Part of a small language model's weights.
Size: width 192, 4 heads of 64.
Architecture: LayerNorm before each block, no position embeddings, untied embeddings, ALiBi.
Training: a variant of Muon for these matrices, 220M tokens.
MLP neurons of a small language model. Each row is named by its layer, matrix (up: input weights) and neuron, and shows model dimensions 0-191. Each number is 128 + 24 x the weight over its row's rms, rounded and kept within 0 to 255. Numbers have three digits each.
After each neuron's rows, "fires on" lists the tokens most often at its 100 highest values on Wikipedia text that the model never trained on. A number after a token or word is its count.

L6.up540:143121131153172143130098164132114155114114107133127083153155096154135141105172126124134133113107146141117110141146108129112113121134137103103139160096178093147095127120122106135147147146135120144140151123099142105090118099122090099119099111206138153138138105120107122152097124149150130113143127127091157108105133107148136094120108172115150127129162183066080132161141137093136126130143162095116125120076111120117129149146122138097155117122141166064084119139147116138099147162150105136153174124159153140115115069105135106129115137085118110085094162151118133171141169138127128112
fires on: " New" 21, "ent" 11, "-" 11, "ice" 7

L14.up21:126132116119121136112136147095139128105139140146113142119125125154107132126127144126136160099135122094168094136144095082111123148150118087141144116167122109153123159118158101105183154099082117110122134147130153090096135100175161116134137158117131118145158162112107159161161102176126128140135125137147139170108107124147140210132101087151137119125116178147128117133148150116118151091119094118159155094106137127139102136119096128125074162115118144145089122093154181125099167166099144137090140130123133143096134142127079132149176145105148120070125094143137087100158119137144130115
fires on: " W" 53, " w" 13, " B" 9, " to" 6, "W" 6

L15.up387:111125109083121153134126138122091171109139119112128132124134168133168142103101105118153138078118131130119130131104155172148100116094110143145155163126130130135120131125110112100129125119171093120087145150134184119141165139130133092150070131123126096131161126118125192143127140134144168141122104134133100129108105151109136083096176146168139121115109087095155133103129152145126145112157096130161128129149100132111144114114158071137163122142107122136181115104150167170113160098097119196137083140146132105132125112107093106077112123116128110132149131159145165144126160138125106079
fires on: "." 21, " N" 13, " as" 9, " ins" 6, "l" 5

L10.up123:138115134139115133113097147086145178160094138135112161125119131130121113140159155128115169109099118110143109147154138084142139184140109119098147174122148115127149095120114121115100110086177145140123138127155181102129173145113164134140100102115130088099119098148121104138124144154118134105118117131149171096171083124149139077149116129106119122178111104120131109150137132104152151156138164111116120073130098110138165150190175132153102132084101143122136100125107133154143138153139147132155105114134152142179132124095108088080172140109118139124132094128121142081148122156132123153
fires on: " S" 29, " members" 10, "i" 8, "es" 7, "ons" 4, " s" 4

L13.up725:099151131130147143170111147101127149113165141089120145165105129142142106155085108152126142143074083110101121121112102128129132125126126095081147109144121098108139133109136164124112100120109101114135123162167157125112150100165134134138136129127133150164129126140132151120143114068110088157134125106120148142138113122103106143106098119103139165106153136186129102143061171196135109131163144126137165112098137172178120088160087148111094116124133159117095110127101096134121118155125152173133125119156152116105134104133097128130162152104073137149154116116108122127155143093135144080
fires on: "ian" 24, " American" 15, " Japanese" 11, "ican" 6, " Spanish" 6

L15.up41:166110141097157134089109117177059142130137134120120153111175089104133147111135129168141137158110131154109072152111133069105124153123126116155139135154152132123103157114147066156107133137124133158108118124194147136139126096123131113153108119088138161135152120177147121144149148134090159115140107105075152114111130169096131104125106122113157131080122129129104169132129191152110115123128169118143128134112144168106115095148146082072113123130139126122121149098115119129145118106145087102096146155160144151119118113128083120124112122110123113100147134128121128156163126170112107111
fires on: " L" 41, " s" 15, " m" 9, " S" 7, " pl" 5, " sh" 5

L10.up540:101162158106118125099149121079130113149091125112116110148124107129152109136118061166115144143185135138143117123104123126112148134151132105099154141114111123135084087106149103120091128174123149158136149089148140160124137106130124143149178144124128151139141149109102120138107139148157097115111150122130162094113124102106162114118107112143150111117147095132130158163115165102115128138092104130156111096117131131107146144132077209171106124091103106141155125066131098074115096144128152104150159117150130152097132114101111138168118137119171154137150135155107144128113131169157156091
fires on: " one" 34, "i" 20, " Co" 4, "ang" 4, "u" 4, "ok" 4

L15.up58:137118155139120143088098128101104143148072151096112147142101123099141125107156140108098085133130137118123097145139151072109153163142116106150061154132131126114155136165152129137108109182142071127128101085190159133156130143135099144148113092122111134096162119149115102192169170131148100115136123135144168127145145113116149103130133178094149124102188138117119123165083157138111097105130123150168121156123130105138116121189178134158093120132138147105131133125110154152145137153110118091122106135136082130155122120127096106130113117108107114125117103138129143114121133145130127134
fires on: " s" 58, " res" 15, " S" 5, "s" 4

L9.up346:113143133129112123126083094173117132125127132124137106113112140119107151149107084147137115111143122135130129145159125139146082125128118117113118137084105085141153166136107079104106145121140137160096147107119117141112121164148058088126130142143170144115122153139134150107137147130174095141111139104184142134128105168101169157126174174138115067119105120107135117132159159070116107158109113167075156117111139175149129126151134121129127109127122099106105142120121154160126176105122119118138169140136180121197135098121109094140150108139150108119150078129151143141132152106113122152
fires on: " the" 42, "-" 16, " to" 12, " as" 8, "pr" 4

L4.up146:132107096140158164095118112155127145092108137120112147161132191135132077126144089094093123116091159133118170155144104167166112129105112131132147158082161104113132092104096130143107130093102165145122109162148147096144119139134113138167143128132132133155148124147105127122175151129176150125073118132140130143123125114125118124137161121135123166046106118102151111100116120139133153117112094125124114088161128149114163128159129157125121112128160159097172125111088180122100092089128162155116128144111131095104102124120121158151103137095138112178165115148102140152133156129123131144
fires on: "th" 29, "t" 22, "est" 11, "ath" 6, "ate" 5

L10.up112:119118116158166096131126144145094089095123136130149125136135163141150161150132101088078151118081117124134107098134150115148084130103172115132130130119141144087114098141164153151088093142160095125105117118134164125169148119141133116145087161136116127141197122124171084168142148130123150104136142114118186143133065117152177102108119183110153104107173100121137142145118119108130127088109136089152132071114109102113123141128110134115106094171136131101113111110169140124117168152146129138154122113140146135136112156105139146096115131109114097112158101141109144134138165129158139152
fires on: " T" 36, " t" 34, "eng" 8, "T" 5

L7.up92:128121159112168134100203132156113161103097137178118142135153169099109126131119138159136114130123132089158127116139084130108169159128091115104086122119134144080127107105137115075128137161143159113109134155131127140134109132129123105120174101136127091102132107136132133157129146123092131176130123166099128130119123114150106165156138158067115137166120115112133145145101162126122108166142133133158115117091166128164123101161106119136145185117148129129143113166117135092083092094134119136081146097161162159124114114140106107145146135091106133117100121088164074134136164122145121122
fires on: "," 50, " of" 20, " (" 9, " to" 4

L9.up38:108114108098116121152140117095109136134117140116107109144127177173156129159160137130114114114139097095137134166179101083146129141135112132106113134136119150112141164126129164150129127101134111160136118117131143114113128134163139127122124155078092117131075108153112134093137101150163140122124144168127118123110132156125118155162108143140180123115115153132159142125128158090144136111122122159112180152115170083086092146112138116118073141126117116123172137092119168089107109144121139124100196144129130143114119116052126139100163102154145146083159107138099205127127132147139126108
fires on: " met" 19, "w" 19, " w" 10, "it" 9, "y" 8, " W" 8

L14.up308:135104144082117148162123129139099148155123105114161124115177132149176106155108103132113137122113106120134114134138131146126139149154157093122105123133142140138094070139085095118102146113103184099124104185111135145137167123119118110143124128118111137059096148123109143128164154091151144124143127102118150150161155106146150122105126103142134127115127082113116156143146124130121143079139128128144134097085162130160105139105123136140117144154138159138078096104118182125130104151125095139119162161141185123110146122174130146086168183093122136104156130145157117079099105112139132094
fires on: " N" 30, " t" 8, " K" 6, " R" 6, "K" 5, " T" 5

L7.up373:137109124088148114132093113125124181092150121124107111139152147108175160131102162109150114133122127098100155128100078129108111159128131103106161161113133146080132076097144150153119113130098150133106130143098137131114098121097148074127125138128152127104129112149155139139132096102161119108106140168182122095126095121158095128117150122160143137150200110092114116126138157099126148167109148149146148163104088112129139109142188119120134128137156144133191130101126160106139138086112140108170128109110140136165123140108093131142146101127137103139142164140167097116098085098137102136
fires on: " In" 21, "in" 13, " stand" 10, " (" 9, " By" 5, "out" 4

L7.up58:102141132108157140122129157140109159107103162113136157102109120132126096139095096161117111113134161138146120154151084122115115089090123108096146140148094077168118158135116170115124104094100094138081121144128157165156119142171127089177131139113116152089139134160126146154139152141131079124168107157110156153119152137166096101170137132086132126153105169104129119124156158134110138149097122128103133147129124127101114132145133147122133151116147100177093162182130100092105078145121166150189135146128129147112120107109085127119109138110162128104138111159114074151121126131111128130
fires on: " over" 38, " about" 8, ":" 6, " following" 4, "ing" 4

L9.up116:126091169123129132123130121138119168129145151127123188118133095125138130116093106112115114115088131142116129141110116094126103141116156098140125128139125183113133096142127141130127146098134152141164121162140136141122123124120156116187163170149133116109150154129130098131107116146127078104153112114154138125114129106158126139072135114123153127110148107091097147122137143128111125097121127161113134145129178125132087121110115127131148129148139148128160185041118228106150140143083107123146161087121122104143097134103128136160160123145125173157130150127115145106088099117152069102
fires on: " T" 44, " M" 15, " Pro" 7, " A" 5, " R" 4

L9.up189:117103153091138148114133136117121108161139144142151132104134128084138112077142119134118128160128128124156090107166111162120141157104129133134122148110119125160159141100090116145117110118116128160177136115110119104124117123153129090119180122146114150178157125161124126129130135152155159150158141142096119118103138139108173113081101108129169115153144150089095101143144125124133114100140097130114123163122064125102116130122104150139117108102149103163107149093131142151033141125109136138068108104136118181164158138133103147157113117139129134179154165128074187125116106126128123129
fires on: " a" 28, "A" 16, " A" 14, " every" 8, "ou" 5, "ul" 5

L13.up178:080122070131096162089154128133166131144125136147154146121153107136120092152142080137132125147165110095126099179116090146141114156113120147145132111119141096114133118053123151100140105101108130102143096149108149163143119145100135152129124150118130143129174142108145105165123098114153128108106111148143151113124136107161167163137152159168133111110120136135167100110123125133119138168121118098123210092104114097093149134135099129128096139090066120120119190136100123121147115128074072127133160130161138126131136092147111123126112111153136132122132137175145112130136120113151147125
fires on: " e" 15, "e" 13, " incre" 8, " Ne" 7, " Te" 6, "te" 6

L10.up754:087119151078136161111121127136140077123105120141161133111096094141136117152100119152140159108142126139105117118138161111138131113107149130126137163096139111085115134111139123160145163137091124116159134154160144159127133093086134147136124158124146114126109118156106143115049136155151134094137131164136139131156111106098114089126124106121107153111187141110103103137150153197081134165124140086187132108116155108136136126126149160169131133122133081146114167129141101073133114172117139121152135143141147125092159078120083135108143101125109117149162112136111157140131146105178132130
fires on: "i" 88, "ri" 4

L16.up321:122133108054151128130125110103142104149130143119143091135143168109084106121091146158121124135074102138121108112111149147120133143130161164130134132143103107136149141151123097163103143117175115120141098129139081120134153179155130136137204103139123137162088171146152153121110115129122164152114152147121099133121115132139128140126132097094126118116106147163128126131133135147107153129115165209131103125094072121117072071097113126091165125110140112171116174167138130114127090100094102127123122127108118151152142131117113103150127151154177141159125142144109139119103111128105120139
fires on: "A" 23, " a" 23, "ul" 5, " zone" 5, "r" 4, "ld" 4

L3.up168:100151142123147135113111149161094176108157129111141168128169100069130086079102158125131150139117132155078122120113126113158148121090115123112119156147138093096122150176102118130113091141071098138144118158142098126154149075101107113141085081102133149121143136129137111132137131121126132131132135155167120115133136173125119138186118186112135141175121163156121096122108150138134128125137159134129107158085134134107134156130147151176107135086112084147127139122130113114092118163144148080132116145136135139125132126146126140180114110149117109101093106148097160105150149092108157105
fires on: "o" 16, " so" 15, "ing" 9, " though" 5, " although" 5, "though" 5

L7.up101:114147129138150106080173128165106136109102135132128121127135144156151101085130102127131090147175100111151141126119088121091111153132072153139115097140160110125141140131146099076155120099138123144164137129124121123156121144135156140144140128141119190130157132162114117150099126121107164085056082125147111117153098152136115187152109148133141117167121097127104120132127125108148137120141136150117079108089098142147134174123102129085170148120142144105127139142118147104114150137109126115172156121169158150148120135144133103150157150116115089159104072114162119081146092130160146131
fires on: " of" 28, "–" 14, "," 14, "N" 6, ":" 5, " at" 4

L13.up552:097156117128128192100144097121088171179098127130117164117145161144157127126138136150129129138157177165135104160105111107120132119156120120129102144116142091129061141127091086114105165147139114088132122094188088135131148090118095104120133146147146132160139141138136141128106095111121114088095142149142112132167154167140158110129108154096096138118139136172141135109115136113096136117173104076125097153090144120152123126125149137139121150104136132125121143110136125118071177130170132108123078138138111103141182104080098140136162106153126133160147135133108148114122131121141138115
fires on: " no" 21, "o" 17, "a" 15, " in" 10, " p" 6, " an" 5

L13.up599:126184128092158150105099120167117121089137128183106105099105115103100124127109127153114147167102121103144173141108127154117078141155134141121174142150148127177152126143095085134124161125136152127135076155146124141143149134102147119137125117077139146117083158088146157128089168141121130117142157125109085126108103131122135131129109159156195100074128120089168133117116124098108140123069178124144124149078109115141160139120142152117138141112133131142139102117175150118150141148139123112097074120133112130115152150150152177131127132151119102106126134118158098125141114116105114110
fires on: " sh" 37, " Sh" 32, " squ" 8, " cl" 7, "h" 4

L12.up617:088154118129133101094157128128093113121116124136109108108125132129157180153153120092084146119115138078127142141144120116136095133132133113149122142126132101131149147144141174124132091156107112096127078171151116079115104125149140121120103134099106097118080122121125144129154106144123099084106105131137107143123106142154140114147146146159117209077155204134162093141144132106138106098119141136191126174113113102095142164148117135116112130137124166129149119085120143165148119146127141126096156134080143143110129138121102119175169157130130168117086094155147152126121118128147138147
fires on: " w" 57, " W" 30, "w" 7

L13.up423:135164127107088163114168130117122158139111094136131142106074059154105162095105127163120125101098104147153186130123105129116123117093113144157130111127130128156104171138157126134131153133109149150148105144149126089111124117152127126127111130116145144119135136127118148131151169164102123111142098130153088106161131125093112165150118078143147107116131090147127147155093161081110141112133125114170111123127160151090199136147148133141150116127128082078099138103158130109117107102095119130152139088129084141115122123100083133143146116140167159161118140182102105126167127157107126131
fires on: "J" 12, " Bl" 10, "ol" 8, "ipp" 8, " bl" 7, "ell" 6

L6.up183:168122110112103139126126148140158114116128096127139082151125109140069132142144103193135164146115106127124123144124145111110127130126143130133149157165126119112049147087129111159148142132085137149149112138112109132138116152105153150128103109140123124125140151183126184139156166143152060145113137079130135135126140160136134121130122143098097135112113151129132101118133118144123170127115109119123112153178146184108143174152131149104097083085138084127144110131105126115115131119084133175135117086132115112088170144068085137115138103153153128118143125141092136174127144139124113119
fires on: "l" 37, " bl" 26, "el" 9, "ell" 8, "yl" 5

L6.up654:146144117088167143112149117143144145117098145165123118172148136102147162105137108139079097139150147122129141154149127129094133172141130123112090148131166118092129154091146123102139112122128130131093144105120153105119154138106137115120174155172138144121128109147137118151132122131078087112097105116153150149121130093139135145148131131100146129144098112121140145158101144117107095138096140129139048087141156115146083137106110107088154133117122170115117145190085156125111145086159093141156137159120151132121089116121097162162169137093082130146151104100110101081174129124153117121
fires on: " de" 28, "," 11, "z" 8, " del" 7, " of" 7, " (" 6

L9.up336:127137095147156167110157135158107100094134120133100117106118125128122154100124101128121087122079123133136152152158114100114114106113136113151122137157135109150094140133128123135123128149113162125144111137098140144112126123129101131137098091064147078150126154127133181132067097134135142162125147170127107176137122144102169136139143144146162108140151121167140155127113118194192113113118122130142110138137117097129091090154102084141170139105089100121133147130117131105140107137088139120133124133157177134104156111131076132107155120133201132138165159104163117084154100146117114146
fires on: " sh" 51, " th" 11, " Sh" 6, "G" 6, " about" 4

L6.up743:132099108158152153082118145167160145154124130151126160193149147113103148154169114111128092099091130099115091120086096087120094124162154133145128166112112135124153072137108123139094124119132191164115153166121171104073129155103112176106140120134131120143126149132158119116153116129117137120131095128155122166132125115112145193154126121138099162103129105086136131091108117133135116124125092112104111110187128144106098141146133157137105172075131116132129116138122126091133119152151102125135092108112146163143141126165101129104124116112138134110169146148082152126145099141125116119
fires on: "th" 21, "h" 12, "and" 10, "ad" 8, "g" 8, "t" 7

L11.up285:154099126157133140139136181114117159135162159120122128119156132138104098112090133126161135142116121084121123128136083106132128101058159119108169160099111111138203091138132150150149176148125112126147131132100118131132175117123117124130117117090136109100089135153126173113102132121151131120159098121101171149114149098141192163105132131142116141111167114131134167151128097102122157146096121148142093147152132097112153158119114092147091095163118141121076150138118099117132097142144180155141114106117156153120137138106104136153165102126122112124136088157114109148124144113119078160
fires on: " D" 64, " d" 30, "D" 6

L4.up218:131128150135157155136171103128137124076116107122133108124093135126111104095128130170162133146133136152140115157130132132085121177126111125110113084144079093114126187138137117107107163094144104122071120136133139115120110160098137127160139151184121079113138151144108105125112118106140145157113131177128134144190124136141103170142133164090137132158114164133140095156094164089137115133147145164109140118110141163150133109132122126113131134141110124113145098134076145119136143145101105144138150069158136136116113149173111110165139108091162094114107073146137169138170125119108116162
fires on: " in" 41, " at" 14, ":" 7, "estern" 4, " across" 4, "," 4

L14.up760:152122104091186132125120162090109113094119110094086154114117141121104129133123077145127175128110121161109157093139175126135115137135158146123163112160130149143149113141109119108074116104142136114116122109134118154148176108143121074154092116120128104169114156142137158113138162126131104138132163111112071117097128163083123147119137137137132087192125160117155167156123135150102150121098130129168094154050102148107141153139121126142153123117121116168115095118138120169145175121138121108137097117121168116149137149114086088130135160117138121114161093113149142126112149119123136125
fires on: " t" 27, " as" 19, " ch" 10, "." 8, " sh" 8, "h" 5

L9.up230:142149112084100154150120124120150131119121132096156131120143133072141138147158115122133134120180145098096099192126111174135113110138155184140165111112094103115113100122135156104127104114131114115169097139126117116097146102082128107116151129108102131139118187135145132152146097105116114112117111138107147137125136154166131124160117205154124160116147133090160135135115111089174125144144142124159158118084107134137137136095084135138099146113094122161163145124075141138074164123097112150127172135141117119135108133108131111098118175167098152144151140146119089123165107149136128137
fires on: "te" 18, "e" 12, "ine" 10, " Se" 8, "ere" 8, "se" 7

L6.up659:127139131110125150141148132132129093129158152088085138088107152155124155156134118127103158144119122113139110157163120107145098125155121127138111095124116095133143153143131134175091106128133155102122106114125145113129129072145133097128172111146113123142117133158101130146129135123144116090150083107153141125165137091135145081077126169117151146151133132134110107097075169121082096118143129123124166098119120112107145147111119106113137120152129177147072107129144146163127138149144124146122095134186128118138150119148128086174148207149062131165157104142118132133155129156116119073
fires on: "ic" 31, "ian" 10, "'s" 9, " political" 7, "an" 6, " American" 6

L15.up76:113145160063088133144099130105119170129119116085139153157132145160116111150114155134128145132102097110157110169142123121143160150167144119145123121140156122130085105116158136108104096175146109116154098178117163140108151111124173153132112140135128097118148132133120155144113098112140128101121104112140170175096172115116175103096177110165160107092113132134127153089147139128144112121093154135145144153150178121118143131135111076127121099135135133127088157081134118136120110164110089145137131132144103116115170128134138080145149142137096131110142132104138119115075095142153066134
fires on: " \"" 42, " " 16, " t" 7, "-" 5, " sil" 4

L3.up174:117140135151135134126138202156095091129117131149097107080161125112106172099122145184144106157124142168137084116104101111126128138118143120117121153091120117117124144146150121154089158144085105112153083154134128112141126077109109105136128125127146137135119141080094188146153140125125148149115110137129099145103104134119160102144140137136193134142120151119157127137118122131124116158155126078114094100137103150133160141114109113170130091123107086155163113085096155107127128165084114146164121135193113141088142140148124100132155117135128123156125149110119104101140167114112095094
fires on: "G" 27, "L" 13, "l" 11, " sh" 11, " Kn" 9, " g" 9

L7.up735:104128100134138149077113128107138125100120165138133147138149143113122116131105093138142148146116160100169124115144082131132094132126132123101112100180079115173125119114111138156124118071110101107088083151099151135143136124154107068166141164095146155150151143164085098126151143125104162156118122133115168106146165159122140131145141113126100141137102090123128132085125099113125138077135143105148108183130114126103147137184117117150112174117151120148085181148105145122140131122109122117153115137160133146145182124102121147155141117114113138170131098169123111152164137114110151094
fires on: ":" 72, " over" 6, "′" 5, " of" 4

L13.up372:195109103147140105137138121137087099092193066111159141147141099119140133149129121140088098082098103126145085117112114135133101133173165111137110122135173100093117107099168092141121106115114084155164112134163107101150176139108113088139099142105111128117168133118114131127123125159102122142128101154125095148129145129144137124116123114112170168125117136097152112127118153155145144092142125133098089085140162131092177152101104169155107124152121136140125108070117140111155162168144120136129133125116110095126110158108112121114150149125167114146130140152125114126138174108144109146
fires on: " T" 27, " F" 18, " L" 16, "T" 8, " K" 7

L12.up693:096147160108126152124088099108115131162124116104128135123120201131156136111108074132168139149166141085126127177109130105097107133150134125175087133128131101134090121117097123092116130144103140147152144123132094118132154107078123120125170138115114143140154126141126137110076106121126137083101155165131165110181116124108098145131142145170123106108109135114107122158134117069121143177158112097125115142108125125128135129142123131121089083088117137112144105110121150178149169133118130102146133157177150155119102104123085112175119164131158147110142157127092167150113127125159153140
fires on: "a" 17, "o" 14, "e" 8, " Do" 7, " Be" 7, " Co" 7

L9.up705:101140152086133127128124116117150092147098110107150117109143111090125149069106160162110101109125110139136120168165094141135116089118133133166120128127104091117135147170130100130140152111119152099123149123115114113122143093170106133142167143122140155134138174178142100156123160122123128111181083122136126132077145102148140126137145136108164165119103133119131131153136170090116137183131141137118156140095096116129096113145128156133116108131167091124124198072115147127067130110106129114105150143096091162163137130138118159165091132129105127137154142076094156129116147142152108123
fires on: " A" 48, " a" 29, "A" 18

L14.up142:106131145134146175127127159139105117150141111079130124132135128104144108140121140151119161119135128109138107113130119130121109160125141131128130138101100135155117106084094151079111114176106144100173149157134144144096142116120182125119116156148137113088114129137183151148138123101114122130125127149088153142137163119069136141115141143114118128136114125131163066162135113128143090095153117128061146197136119140168120132128134130107139110160130142121129162101134111062136143160148130102169120089186092142095131183125090124144135137120109135150134110119114126141073102112117115189
fires on: " " 57, " b" 11, " \"" 9, " (" 8, " co" 4

L6.up512:116096133124146140083167118117080133156144146103122124106091174107157102106135105107120124124112122163120112143103139145095115108182113152109148116130095132148107085081188124120114141121134131116162106122104102147136069110125137111131143131101094105140104155143124093130107146086146114114115116158089113157124155132145127118118169111154178156132096132155133128132112134122149173174174137120085125134153126148117164159118088161127154150116178164145141137145122111083108159102149108136144166113125114160174132118151159143111123159098167142141133139096125096106148149083127151149
fires on: " of" 26, ":" 22, "ed" 13, "ug" 4

L12.up673:143153139139143119123099164130134135124122123159067114128151079156110098120085129111101146126108165103120122108134114120141116133086100138117139153107125088139183145132115117129147153093175133132147108134157138103099143195137127121133100093112116113165133126090127138157090169130121134165100131149162109153111069096145174144130102154151160074125125135109128132116162109095141160134109117106167130122109128080090143115123119127099150149131138164141142162123158141090114121103150107095151094048127123138169110149136171124157163139117126160128141107123090109127143114137133127143
fires on: "h" 19, " Sh" 18, "20" 8, " del" 8, " R" 5, " comp" 5

L6.up323:157111106135144160148103090117125119138117102113112139140126099128126144142128119127151135118135128145150103149119097151176155061134112109122120120122093111136130142120207126107158130107156114103137130133132162131088081179093133088135117126103161147110168155113081150178126164117139116132115150114151123098133124156105111108114162110150130100131133134099113131124139147093175108136129149163160156177162126133149120116114106157118136108107168149155149136093125132111158126156169124125110139128128097163100120163094135164118172103149135159076098115133123127102103100118076175172
fires on: " World" 14, " following" 13, "ing" 12, "aching" 6, "ory" 5

L11.up93:120103123099113131113155118097125108145101097152139130148142141147109138138112121163098115134189075120112130154138106143132128124098126103142129134097133088143133124125138115114142140116121100091146113118138143100166120084063136125109102124156121127154173157121136087136145107123131173059137128133103121145126141147115135082177158150151115126113150158081137146134108109122158092126163100115141154095106078091108115141126115109090146125120156155175156139114124131185086159158130106130154147157171086109183164138142157124123096145169116110146112151109118104115145130167109112120
fires on: "e" 16, "se" 14, " Be" 14, " we" 8, " We" 6

L13.up304:116133125187135124125107140151124147143101148160140178091119162137118128155095108156166131181134120126076129122129126152148075170122129107131089110128131129126151139129104108126113159138097117106146130145172139115107120111133112119147143138146084166103123093126150117121098155127096104117152097128194118107114120108109139145072143114142105137073107150093139180137184152136088152133132064113159122108105160146079119101156132116113147148136115162127117156075125141126125143104121129120106122131134111125146134137109120080096122147135109155151137180181119105123088114112117138125
fires on: " M" 50, " R" 11, " B" 4

L7.up375:099120168116126135125106080089088137147121116154139127130163124158132143125133111066096162165124104154134120106147160133108093085114143076100120146150110119108127120160148113121091115135171154087139137138152082129147173159165119135136105120130147082133118132154142133124154096169135123112179165146142185155116082101134171121077128171118118107120155149160134143154132123184144160130162140120132104091115147161121093149128109112096124126102121124126101126147146107124136143138162127137091117195166137149130121102134116129142123134103124137126138086104116113093148137117146093115
fires on: "2" 24, "'s" 20, " T" 9, " the" 4, " t" 4

L14.up351:160091162160144161134168155135141137144136135139158164127145124132116120105138117094096140146125150096094122159129120133123129149062165134148137134121083175134130115153125114109149134148160123103120125175152133134107134151137143125119135114120140139100105137116145120116117123144127075119149090166074172140120114138100112133133100145105132089131192092138131128155082103179123168118146117136140120158136102075117133135100117118149160095136139105151131130134147106110092103127108128079118119087145100175103170119141107149091161126076114142118109137138130123109122103064161183133
fires on: " d" 34, " O" 6, " Per" 4, " Or" 4, " D" 4

L12.up21:142141127155147171176130144115129097083090138156088147130129131148105093118129148112146143120082103145149134158092099110119133175153093108181159103171146089115108159102146128086093133134130139102141140160147160158116112142129093125126128137091098111174130102143110122159105148105142126148100131140150117114137091124108170145102137118170149166107157161094134134097124120144093084137120096100120088149145134136152119118110136107175147125171110116150121150165121083127131130125105112146126146170133122160121126088148125086135168139128122112089151103139106125073117158148169130121
fires on: "u" 18, " from" 18, "r" 11, "ul" 8, "pr" 6

L6.up335:112149108129120128161128114161129139093115078121149142170130171105142176108161106158093132167118093124114085172128091122140130103158142109099101131142140139145185164150124098109173177132125095123174121135120155126125170148078133111100146135144078074082128122112119145091128115116159130137177125130129156157125095143113120115159100133130126136100141127101113129120138163097131151126135112159155170117116138098112141139098108136154121086122128187124128086096111123158077144170142113121150098156160145149134142110161112114141135120116136111134145122086116120155136144154129096129
fires on: "o" 13, " Be" 11, "e" 9, " March" 8, " June" 7, "ew" 5

L13.up316:104159107112145157113122153125125164145118080128119146070128137111165125095129109073163136123172151171127092120150108103124159152106133175148115140133156111124157119105103170127161125162157106150150146125157110101138142124130136133140157105127111181136119083122163127112104097106142123141105114153207096094160106143097125130139107148150120095128154091133127083156142101119111130117141136079139124142108131110105125131132104147139115139093118107148156152141086138111096136137165151093132141114137094128103184089124100137148103144127102140185153118102118132134091161134122121086
fires on: " No" 22, "o" 19, " so" 10, " no" 9, " Co" 7, "0" 6

L4.up686:112072096113133125097123113115110157089148144139062164132183165136186117196099122149116094121136085115142159138114106133107088144118128137148096130097130133063127094144154134115145118143112121103149130125132163140117113105127153134121126160129134188123115076134151132161132157142121151158124112135146138140129147139113151148126149130164157049089164101105123124128139108119087109088102122176097133165121127105120115165127171144120136163131127126104146130127119144115146103150149131148102142099110125113133097110083162113124153111131132138113124093132124124115086144122170116143
fires on: " of" 31, "my" 17, " (" 8, " My" 7, "in" 5, " from" 5

L7.up279:112124164094133139142124087143107134139099098142109114135090114138146137138104146147142116118140119139147120153112118134140138081142114100106103150165147112149118100189157114137174119106131140133133125150140150088126129105090121162145135153145128056125135173129121154121151184129143112122121150131146172149133078118104115110094126128136125139124162157125076171113121162082116154120148124124115119149104083156147147111111143175109135112127102139121103137157104105149071126126135141146128154127134169172149099168114145104107148134170128101070101118079121152145083179144131145103
fires on: "ing" 23, " building" 14, "aching" 8, "ar" 5, "y" 5, "mb" 4

L6.up121:106124152146151112067106085131124133204093111124145109133137156129104093133125119108115103133128088115130159136097123139125163092096128159113060178088122117125130092137109122121135120129115084136115151155141139139146179156086140147175172139136130128148144097119144156129183104124106112127106126092080113128130127086126143094156130130097131131115118146134093089160116128178113141148132127084114102137087110113156142124119147123126131133115067188118122199124134120148154150115124106152132151143120124173148131149127108135149144110143122120083119142159141126133139106131142138126
fires on: " |" 23, " is" 9, "is" 8, " with" 8, " to" 6, "k" 5

L6.up172:109180159123124148086146131127123116115107123126108115124128174117099108148122073107123163129099142060113134175160127154175121120123103123156115141117108119105156105089113130089139104197157118110129118139098111138181152140125147129114138118069103126118177159127148133169114133130157125144114158107149139142170134137144112169148130159108136143137150104097162152138089137109114150147129144130144163093104106117114113146085120130140121133103143169122108103130062116097119146165098148155163101134138134140156140124122100132088137113146114083112155160144142126075126088114121138138
fires on: "e" 33, "o" 14, "es" 8, "te" 8, "ed" 4, " re" 4

L10.up174:114131138146137153116114130155151135117196138131176092155114128156131111154148118158103170148150085100112127126144168111135119107111159115117149158070119139124149112123125139136107133142096142144163152120093135122132100097134113148126118133107128162051124129175132157122070106136163124136107144121123116130101146126106140109125109107141125108097120110140113120121097129143110118148171154080129117096078146103129147120169106151131120119102159108134132113134138090146074116178176131132091128131149171148143119116157110152100179140121122117158096115181121147075150100121142169155
fires on: "i" 62, "u" 4

L14.up256:107117116143118117121100122156118164171131167154131129087151082175115141143136085121145133149132143108133116138123160090128171174092109186103143149161153123093132112157152118158102142169121087123149153136138159108100137151139074157117102159094154113160142104136119115151168131123102123089177103116108110114107089137153130089143098160090107099139156114134103122147136104126126131095146111136126115138118120139110129098157119089141093160130118102145131208122125107117112138136135132096113087157122116118153119151151094139124113139154104102162111090168143144158156165136114132116
fires on: " s" 43, " n" 13, " S" 11, " p" 9, " dec" 4